Weights of a small GPT-style language model, trained from scratch on English Wikipedia: untied embeddings.
MLP neurons of a small language model. Each row is named by its layer, matrix (up: input weights) and neuron, and shows model dimensions 0-127. Each number is 128 + 24 x the weight over its row's rms, rounded and kept within 0 to 255. Numbers have three digits each.
A block is one neuron, or neurons of one layer that tend to fire together. Before each block is what it responds to, as a language model described it from the Wikipedia text at the highest values.

Responds to: Mid-word pieces of foreign words. Short word-piece fragments inside or ending rare, mostly non-English words split into many pieces: names, places, Latin taxa, LaTeX symbols (Wiś-n-iowiecki, pubiflor-a, \Omeg-a, g·m-ol).
L2.up65:147201142152158150115107089114134127140151166128125128174141116110111134101120132121124121148117100139142076117204138086102109111158095105119131102128134122130151131124119129143132111136143133134116148118134135142057135173063178130122082103183101120107130081117101108103154144118125143064171128118163123106132149143212129108137123086115102124116131136119136121105179138121150104104115

Responds to: Line break after headings. Newline tokens right after a wiki section heading (== History ==, === Early career ===), and ending table rows and list items; sometimes mid-sentence words like his, in.
L2.up145:110184134112130122130183133139135088094175136162105127129155129153135099153158109159120128118096116079124113095156094176092107090153135142119132149139140109154132140110106125183130148117120146107124159130149132176141126124072147132197128096112127095131158137157109136114106079114115182111116147128143144162124108137145115186109138114129132127121138111158135150132114085100132143231127

Responds to: Paragraph break newlines. Double line breaks ending a Wikipedia paragraph, usually after a sentence-final period or a section heading, before the next paragraph or == heading.
L4.up18:140153144132129117108071137127101124158141150129152100141126132076100114149145114123126107126097088141085128157120176140120098122100146148163124141115138177122139126108106103133120079118125108132123134137125130111156147103118131152173142102117131152131131127154118118121081133177175126120125117092155142123100123138136137169114119109160170103114130123147099082173137121074182108184128
L4.up175:147154129142128123122107064123121147161161103164107106170161132083130135109142104120139101159109149148096099115165154129124091136123115131118133127150106073113135112100112099170124072115097127166059144118146120135149179088097157126156091119155155128112150144155140096113136091143143113104148140107140149112104124102178109146092120164139167149138129108108112125103117126124159128141117
L4.up211:152109107095130106146123090116092116160153164179100126183123152107107174139121143122139136172116138106155120135122147122137096138133142145093126104133132145115131097082107100130064102117105149166099159107112102117139111103050149105135097145135130121111154147167122134105165140141149130101143121149163202122165093135160123144084157125106113112169168145108187146104134130122142128081082
L4.up278:128106091144150119085109162122126080125114134179157083116146092094115125144091098146107102117090151112110112090119167120113144101162123110126174116149144122123149182126085141156120153133093135119093157123104137090133105116115106136181140125115160125159145119120115136128103145191138142146114094143119146141136141157165085135095149123147155089140118148143090106172123103100131091152121
L4.up282:135154099103137123149116102105127140158140138148118111130105092109165167123131095140122114156133113169120147139143120126141116086146133131128156104129164105133113133129150093183115105132081120125107114105174155084112167090087114121123122106150140125116149152171125123109114146129121119105150141172181149103184089103173089125130128144116120125127129117099050133140085159083125158101160
L4.up348:149143108106040106169108110163123094184156115133136114120175122144062142105142106122150116121125109164165139125140150139104132150128127146103132099136143147129113131111160081160104133116084125151109127116096110128094149080124112155144108121118110135116143129116147143073146135141145124107136135137140136113140130097146127161139108138127095136158112130152132165185128129137138124151107
L4.up434:126143143151087139126109106151138136081114139131090117130125103102103167166142107127120119169082104089085143070152093166138105138138162151137132121122180070135154140123130128152122097114139081122116139107121119136144079124132129136100123121123111136110137121139138145169099138121191117108145146126171132108121112123134124207193137117147141147129114136143130174139115097115136123151162
L4.up485:122133121122100139087122110139158110109122085136119128145129083152147148140139140164112169133100108109133130095120104113182142146112112165129169112126137133120128141138153103198114141120125166089154138130112160141139112155125164108153107142133131154112114137105088133094119137167154163150131151117181115155106112126109143161123123154134145133112107146165065106110130104155121098187178

Responds to: Early word-piece continuation. Second word piece right after a capitalized opening fragment, mostly in proper names, e.g. Al-ess-andro, U-n-iversität, New J-ers-ey.
L2.up73:116108131123115101159106146135158115108138094170163131111103095123113092111111070101098119147127141081140139105147129130170111139106106155097151086133139110113176154134158107157108126120090112131116160162123124132131144137084094114129119111123146139151110156105096116123123142167104126120111120120161177154124153165131091156138113158172137132108143174143132098138134138127133154126118

Responds to: Mid-word fragments after onset. Short vowel-led subword pieces right after a word's first one or two letters, inside longer words and names: P-rom-ozione, Unl-im-ited, L-im-a.
L3.up74:093161096135165162160152145158145135105162203118110120165143172126109106122109087132116125132099111079140071107118164151135117100106107118126111154110145117136136136069148123119143135135154128149145174129105125103123109125073133128121120122106095140131110146120126134130142098140138151145104126124145140129164136143136146117071145187147096088102137125139180129165173130117163157138100
L3.up124:100173155120172140132092121107097119141117137095105123188131144157105190144164113122137113147103121177132098098120144191126085057139126137157128144104100124140110100121140095106143099152179093155120145136126122079167142128128118181127138154117158160123121114127141103156105158153137129085122125115115134103125119120123138137121115168139189148128075115141164112156157144098168094130108
L3.up229:141129111111131067121119084132113153096128189126128125173141131119146175125159082106183097130106166145118105107117183138120115128146169099103140164099132125151175107095120095135100113111150134108122121122121139112106099090107153127108111135131131082149124160121143145133126113133124105099086168126124131149115140120143106145147133120161123161144125134128142127132135123129133148111078
L3.up230:120114111129144103152128132153123136071128165112110140165124087146091142104140079124102137138113129115116090105120157126120132086123162110119122104120143088128151107061107128102113141176166123100110157119115145101108134110127104166122143103122105125117123109123137146131086091191130125088121135167114104141117153128121138129104067114155142119144069124136137140162111143103151146123129
L3.up369:134143108098129125109135146120109144122144131098106092152107107150110138104106078132130120205097169138154139124109152138075094067112169123108150157121101144122147102102135114142122120127117122104062165152140142103153130122147102141158089132100137140146120131148116119139088097178113115094112131143149152141123112137154147107154115145144142099102073100123155134123149148115136138147092
L3.up399:109133129127158087144135101172127071146153161076109101160152123134126128134122108128095106143105108139133137125110149134122106147094097177104172119114164107113132088087130123159147153129107122115080125122148131089166158130125095131086123119108090115147139119145141104105100083163145118107154102124163087156109126144124124095117124156150139133128078133148152138117134158119128139106101
L3.up428:117119099146154111129153148126145098126159141118140131187105119128133111090134068144169103136141154115153112152126186119149092104071130121122141140121150111097133111079098096158131095133124100080095164131115140105127157143134141129124095099153128124156156132148132134129130074167124135106136137122153130117152142176116067131075109135133126119125123147153135141152150131116169169120091
L3.up441:105123157129079115108125063132140089104138129176112110172155127145146154104125071163122110122103127137074096124114145156168130129164119128109142100135153089126160118084123102139127125129117127125131151146097150093095147109125138145131128134077160117156115127128125153105067118121180105140104131116111124169127166154146096110145108131146143142071120138121135127138163139143154129118099

Responds to: Structured-text field labels. Word pieces early in infobox field labels, section headings and table cells, e.g. "Gene loc|ation", "Chem|ical data", "Awards| and", plus spaces in table dates.
L3.up16:116169113140104130135153133136137112135162092149165176124125143142147122154141115137168148128078144077103093070190128166139109118131103151068139151168162073140189109114115111118128123116146097171124145142131144135106080144105135131136119132130153149088139121139110093067142098167125153163118156108125127130094161163135116097099132131129112125100138134105127148129190139134122108133106
L3.up180:140137127102149132138107145128106102162170112119129088154129098126116138160137127168159150154107134076158112103160136133109134090136111112102163114133138126120150189100153123141072140156056114139109131141116135166122133094108139135150150127101109100152132150140113093077091083123110137104133159162103132140088093137124068134091090142114144151111089122122134131151114130087108097146149
L3.up304:104116101116086151133141148143110127145133133128123108122136141120162176122139121156134113169154112114169109119164101174106116126095121138117175138132167116115175121132150131147111111121118136163162137098114116130137176128116126156120121119109130140070098094130129095117130123165104126089098163112109103100103163136158120099136150155122156122131108162120117107154134078157177120121126
L3.up312:114191138123071112114132151107118128138150138105155108106121126153172139124147068141152131175112102092129110117161151181118117124099127156131106099139134095123156110117144137175107105178101098126131145116081134153128102128125147175166070109121088134146157097124144091079090112126118141102087132144119139114099140143140128137162132095125126132109125129144104156141120125129123132132168
L3.up318:103157119079114129159107108139112123120133127150139130120156095127113132080120157079129139139060159132100160110166156115143093107116125124118178112134136092106145113109135118157120156146158103127098181148094120119157153118134128116107168135115116107101130117133145137079134074136112109109102114160135126170107146134151097128135131093110123125121106154118150136124152111123128130137139
L3.up386:127185126158061131128145117115146176161123131111115114144171134149118105118117110132127157142092099099080107082162148187136080137155110135135132136155119112102204115079124156156124134148157109104119128124112182110109128134124103122106152119137102169143160104124149091148091123154119122123118158136110137151127117143114164138124127103159136087138104126116113147185102103125153132112098
L3.up481:124117150125106110103145135122138087122108121119122126122158133122159143137116116173157149180120124127169092087102155141123115060123166117096174150134154111107165126121139132161096157134057106147119141141096175130152113122148168153162147141099146123137130159150103107116101098101111126158101175103148139160106118116120135127131142124116141104129086148061142085113144123132160106137068
L3.up484:139157155139119137139156138187106128136106151163148128149144183093118153115113156126125159118082083114117087106108107199174112147099126160120141148127126108174137153109158130119172104124146093129141148113114121094108098141082149139140117100129100143156138132079100128177112162153162133140123139130145121137110136125133125145110150153118174104084104139087140162131150145117148167088095

Responds to: Section-heading words. Word pieces inside Wikipedia section headings between == marks, often the ending, such as History, career, Awards, Early life.
L4.up38:120121081136095128111111134130126125141142176160107128092161152137104119134133142121104144142079101110132110147163095140107130055114115097125097097156172106146158138118107127129119087143160129162119145096122126104145088096064136159134130114134097091130122087111124109121147148137158189091147118128146159141126092124125154160117161153141135146162126152153153113136175158099116119130137
L4.up120:118187109157110144116105143087102160133148179197130128126121131153133127139133078153148153202096123101126132160178155161123096091115107156139136114149150114160145151130137114190120137182136155115130124119097125146145137134084111143126118111126122147103155154105144114114125125162140139095164185146120144116102066127123130121124114128149121136100145142157136136117109101126129110163176
L4.up215:150164113153092120146085170140150147181150149140103094106121102145102149117127135108129130147148135087120098135148131147129104068117095153100127157126133125122100140125081104189141142189134144120120164098125101113144118115119077132119156118134068154149121112130093131134145141140144133111138119096135153108138104166131128140118114143158123146109115143126171080126172121169108138145168
L4.up218:121159118142106162120117151090103134158172155132174137122115119136135120121146137112110141179141116120133135127174115141128130177128143160114125113132160096098154159117145124111114101177131124127098128116112151144148108099088136143117117129111096121174116125139115118122124125121113172137133161120129135118071084138156123154096106159112114140078130146110126078128157103136118110178143
L4.up296:121162120115115129108117124105153138128160137202147141130135123155126146150140060178090137163155181133124122091172101115106114104121158122089150111166138123101155105155146138184121147132113122129109104138102114112111135115092100144169114102103115127082109124136135126079120101145143113074128152126112156097100110073123088137082136156140169155141082113130164103154137129163149119123131
L4.up367:137134130131105103128137147188102112161147123162179122191168178131116138105116061139153132141121116082132115118138118147146154106127135155143152159122127112162156166161145116143117121152131133151131165131150144125150110123084130100152106103094171104073115095169132127071131118183127146097167171119106145134097138151124133127111111104122128127113144134143164140136142134126124135134134
L4.up394:150164132107094119152133139102090171113134164139128152138151098143097121116140100177136117134142138108150109141171109150127142048133121132145115108151132086092104114156145142157129110147146137082084123078121133106130117144092127141117111132106165118140158113139138129088171162152135138091102172117117150097154117122123105092128129111110174133119151135170167144127158140107125105101131
L4.up436:110164134134107171095092132109110138179142127150158111136127131121130142084147119090151141153140162144114114157138134175104163116111127127124131096144142091166161100131154128140100159152158110157180103138106111101105086107081090149081134098139095130149112100101137134144083133143100103148145150147096135096146084086124112120105099135130152143125101133117173096121113080140117103177132

Responds to: Mid-word foreign name pieces. Short word pieces inside non-English proper names split into fragments, such as Ky-ung, K-han, Ibáñ-e-z, Beij-ing, mostly Asian, Slavic, Spanish and Latin names.
L3.up24:144108135136084111083140150085131123183114140113174103122152138116096145122112124148136137166135132115117117159163125113098150098127126135109109113152100132148074142139114139118137117174173157141077128142167141121094155134100137152113092124153103113144128117151120113100139135086114170116157209168173147144178147158129104149102091127135164166137128127160107096108108161113113088110149
L3.up120:100141142128134171136139105137154117156122144140092153160170143092129096109130123115119136108123127110131093157130137100135109081126105122143151105160125128133105160159112148128106105174122137113131189095131177114084129126112155152133071095174110102123177154127174084125151127152127196090149106110121146115145134147114096161142127108106121105096115127134166143108154137084108115128071
L3.up130:142138114139107100164127110127111114127138115118114151107134095105122099121150125132090155084120145111092148153093170095165115139113091120093116104143110114120153140137147123143131074175134112168095140083137117169130164135154122151132108121140122122107151149132161098143166140113172179071159104145165129132117137154136144135147120139134142129127108139138132084102129151137128136112145
L3.up284:116150127143119138187111151160112134138116127131122145157110135113156117115131140085164135135128132102097087171139161123180079123151134125116116141155129124136147137122138115097076093119116091111097137109173151136145131104096143152133133128122146158086173125120113107122180144123088151146167141092148148113138125135127093101123076132111119084135121144114154126153175131118149148103115
L3.up301:125123139125152093157168171144107144147139110134136169169137125121137096109151118110129127112107105110142137146131118120189116136100110123105133106161109041113100163152127113122097094095139112122134138105189152141162108091109157132090103126152136127095134102122158110122177125155087164126146101178127164116145131161093133143080097160122110138152151126120132118103160140142165169072141
L3.up420:116169159148151140166123106120114146110160142104127093195140145146112112103124144112119131140105129159125110139158177108118114096143097107121111107147124095115154131122106126154097128161169138134144175125118116115107110142145156108109123123170113122110112146072117137131124139118118157064140095137174169126147114137136152098133121134104112091133109119177154134094177139116155109078086
L3.up452:111167118161144166149094139134134143128153135110119123138092149137119089124097147158141128114137123086110120178131107102114085093074090102136105109137100127090111146135153091132135092146142116156121147136108109137051125122105128146086111120154096082124156124102117134119104124147144148131123089136133123097134129150149137137115110135077157129122115100138148133140110143092128148126140
L3.up510:133161086163156137124082150097174130121118139140083183143109146123149154110119143122179134117083155126141113153173126130129098118129098169148131109131133106092158169113076118141122145136124136111122152092121176104130124167095157174164113112152125124125092099133174059134164161135143186131164083139168108127143129121143100129127146126122116106132094130123121102142136157113109161108121

Responds to: Paragraph break newlines. Line-break tokens that end a paragraph, table row or section heading, usually after a period, before a new paragraph or heading like ==Career== or "The…".
L2.up451:118182145129103115151157165128126116128152140151129111138165114114135138135220096117123124171080094087135137111123122131168094087110131142081150120137132164138129138110108115211116097172109127095099118106139127123100143117080119120155124108090132139141157133149111152138111119102145143104117154136149150119109077118145106177129063134142142139115136126164145141142126092100142127166112

Responds to: Infobox field-label words. Word pieces forming the label at the start of a "- Field:" infobox line or a heading, just before the colon, e.g. Production company, Created by, Children.
L4.up63:133123142142148073128131121109134131146149130158150156110116125141133144081132080114161122141094106157106096132144117147123093142157100147140122167153106094145137116109148112125141145126106112140140229123153142175092125134165117124107098111104084117090124147129159096163129116116131142078103130174140164187145115090135105121114133118148130098101112120157134113094101110124119122143112
L4.up198:126119091137127136114117095143126083135115122127130146140107158141134174089130121154132120168130106153182113144137135131131147128116137118149120135122146155134134106113140112201097130137120120153115142116112108109125158114078176145103116145118150138103129092125108121091146107130151117097149185157116098099112096086171136135070113120110116120098100121157137120109139084160146108122136
L4.up252:127163127141050144138121124095075102131122124106136131144125177195157105106122129111154129170130122145129097136166117147150126100104161157145118126143160106150192121102127130145134106166142114140121124140100128132140153115082157122175127148103123116103105099118143156087143134149118093117144183111136147103087116112096125157104152120115136149131108128131117159133128125141178103154134
L4.up365:131136122118080122127113133141075119130121106136140108151105137142125142167152123128122130167149131126123124118182112115139100131113138187086148132163157080108171119113168116148125129170139125129099136105122110164121115125118128128113141132123118132114086118111137132130087088132110116091161141137123121113071078132175126115120104127133122080111159152155122111149119102147158104182129
L4.up397:112145114169107123171099128156142110101163129149143153127103110138136108110115072146097101142120104160138108117165108117095118122106152116142137075181141124132145097116177137125127143130094091092130136132137128142157114149129135160107109112105128114116142145133167086113117116166112137101097138152131101144128117114142101109140126124156116092109086084107129088139146149127145127161167
L4.up419:165179108123120164136105103138133152121127124143150128149137135151126121112132115112134155153117142166154126133135150149117117118120123148115169125131142091108170136098144136139083137164126109114138174158113116132166109121151133138095135137094105124132114159119115084136107103156110112135114117184126102159128093106112129124112120147164140083092131157163152134146120125131161131171112
L4.up459:085151126158118097139131080130077145121100137164145160165156136157111132102108092127113125162084156142130133106135169117119135139126123160136146091172139139127181134143125103176118147132143099143104149159101138142126104145139107104153161132104102128102119128151158137078137079164126100068097142128141114159104146092130103119116109100124159141112127146091134116134097131159141135128141
L4.up472:103158091134103097131110087141099141110123115147144136188128109144133129131091126126164172125081085135131123132123108097121089153130136132201135118144133105195172106118132118143106133142149097124150183126126138111098190141128154149105111117104105128134096129147150113111126121127121120108126140095114120121096106070122138128088119101146137144114113122122172123117145080134155164132155

Responds to: Section heading word pieces. Middle or end pieces of words opening a new line or heading in infobox-style articles, such as Rel-ated, Chron-ology, Belliger-ents, Certific-ations; also "is" after a paragraph's opening subject.
L2.up337:124160141153091140138150135116094119143139144111108119116150166142127113125145107136152128161107091073138108095143155172128094115098104145118122124160153120142181155119136116179140099156130065153141161130116148147098122114129166134143151116087107120168151094131163076110126095133121150095113151106111130124106134152155134166111104104137095124092109145110120111137137104137125146126161

Responds to: Mid-word fragments after initial. Second word-piece inside a split word, especially "ll" after capital E in names (Ellis, Elliott, Elliptic), also Vill-age, Pre-m-ier.
L4.up4:124120171130081144136098116159103119114155178170131099167169142135108187117132124167120116128082125122142137113130100128165155102122157135104090129157115094129155110146116164116176151169118133115103170139129141113146149144138134126137112135107116153155109120170108148131116117184118109130074098106129157141116105160114114119116091171107142123163077135093134105138157131157139139151125
L4.up108:128146137190135165167108123054115112103154177142099115101148071128156173126114123154128085148100130130095088112124143172112138133136122137098136115129161085167096133121115140143124117127126126129131162130101125096136119131135160126114113144118099096167122143119144156115130108155124146119114107139191116108163103086110123112147113166130110084160078089102117129138128105082139125148134
L4.up114:159145125100126162078125146097139106123155130144099124144122125129146140129155163169129107128083122120110079113131164125169153063148136156143150143137124116120116132080126114140139125112152143126137168148164095080172130120102117122138133119136093107134166153148103116149092076151142122127093156159113093170113053148105122166097111136133130141144096134094140129169146125151165093141103
L4.up273:140160167146122126133147107132102147095171150118095109132111126148097137119124120182145083106079095112095119148115118131134088105132132112076151127131134125113116120091142111117101141100096092156076149118194117118134150126175122129095136090087099157169151122146152135146131091161101148134104124151132138164112117128120102103093121153170129084140123123119147085122090124157149140133148
L4.up301:108105128138111112118155113178119115122129178121139149123117105129123166162123135137116120137104151067131148111214138116098147090122138103132124123140182138093154133139123102120143150163113129142122162089124141144158119100131142153141148107136144135101164097153117084090091113103167143147095126119131137122121150110166076145138123127138097111154078115064135092147142082162178103141111
L4.up322:131136117156091142143113144127105112121116156135118094133111125132116176164136126129128091151130094089074099117126102151153118103121138124134155135146116111132138118122073115157112143131141115120114144089107141115155134117120073136124164144136097113113155098119125150148110162131099115144141151100113149072152124105136112100122140185126100157126089103125146112145166113119197122104099
L4.up346:109103131107094130111139075132104125146111147135092067116125121122154131156100137188109150149130113125115124097128124120148096086122129105109121136107165134125197149144134140108105183180126165145156163135160148118113120120152132141096121085090139121164148134192167136127099091124123199108140107157130120169133128168127119131156133145146147125133114089112138109139149120143136124135090
L4.up511:151145152114146116098104133151143093097148168149142131112139129120124155119122109183117083129153116117065134133145081123129131122106139130105171092161148132121143133102119117154150133131096119123106131141142131112124136159104153112125085126102092120100109154128104126110106052146130145092125198119129130177086120142132156138139129108115119126152100098135129123090117128132170181104110

Responds to: Start of new text segment. Fires on the first token of a fresh text unit: the newline after a == Section == heading, or the split first letter opening a paragraph or quote (A-t, E-arly, "P-assion).
L3.up36:128108154111114140166110126163112096136103097132129135105123096124167136124143125134078119157136115091134127127109118170131128099117109149145162167132118114139151149146153131142067120119125130121089122141113163131168148107118111118171133113144116136119122114180135115152134116158151142146108164123197148125114114086144150145151140125179153132090083119152108133142157112120188138111108
L3.up60:108126140142120074113111120131117131156104123115118143142149134103126143118131167115104148140091128134105160121106138107144144116111169131128123099169147161125149117100146108152116173143118144168107133112112104122146201120141122116146185108100129127140124100143149092112114128164116123082083116180123129195150135106130141102100116172125129152122115139132093088164141153100128099147126
L3.up192:084135127155109076098130132117148123159141114149113154148073131139129157137157066158115146176130129107107148101178148173118105133144140168108111124128160133142112145125159127154107145146118110183088124096134105124155176083132084173185145107088117113125097101143106132103097112130123135137126161122133137120099142097127083162107097143133141153174126151134130101104093127113151186148124
L3.up196:109091141145089090152135139150139098167093110107125150135094110114113159150117059173109099111085108148127110126157144155124146125129083150126119081148129135125145121118157110173120102163142146149101132128118125074115183152143114137117132118162148132155156132132131108119136152147161127103112142155173137141132112099115103156130164141122170141115060129149082139157106121120121126127117
L3.up247:140138116140132106110097122139143107121137137109116094115083114168110139118138091146133143172125118105086088121097118160104129145097126148094159157161145109127144124126103105133097120135126114134156149089119144084099119109143095123129139108132116109111133151168157121154146059139133133110138124129142145131144098115168166123143122096124118125154111117156179129167143115074163151107085
L3.up330:104158111142120124128173168155131130131157150103091115133125196129122142111130096148184121157132116092117106108153138136126094089102131136118157101123123088145127154113101116144111128111148114099113110118118120138111128119155103102146153097129149096123192128144149130146123050116135150109131136125140128105106114151145099140084135121172147178144118135149172131113101136102167114104130
L3.up340:125139156121115154135103117150099129146128113168113112132117104118151113140149125112143135168108128098085119119198118204117120090162116118137163112144142113180138123118188118116143105116137120146125144128132127144156137098130131126150126106142132122100176144102106148148138117123139151110128158158179135155105124098157133147159109107142134134108113138115145137105148129089164141163115
L3.up500:131129115170083067117126115151119152162125131120122146148127140103120131168126072148114136131112140141108114089153132178122142108118114119100124112149159105140136126124158136167090127159127139141097117087111142107136151084122123192141111119120131114120207105148106146115108150147171124155158163133149110112126117128172091129096125089151112130183077123126166138132113117144115115086153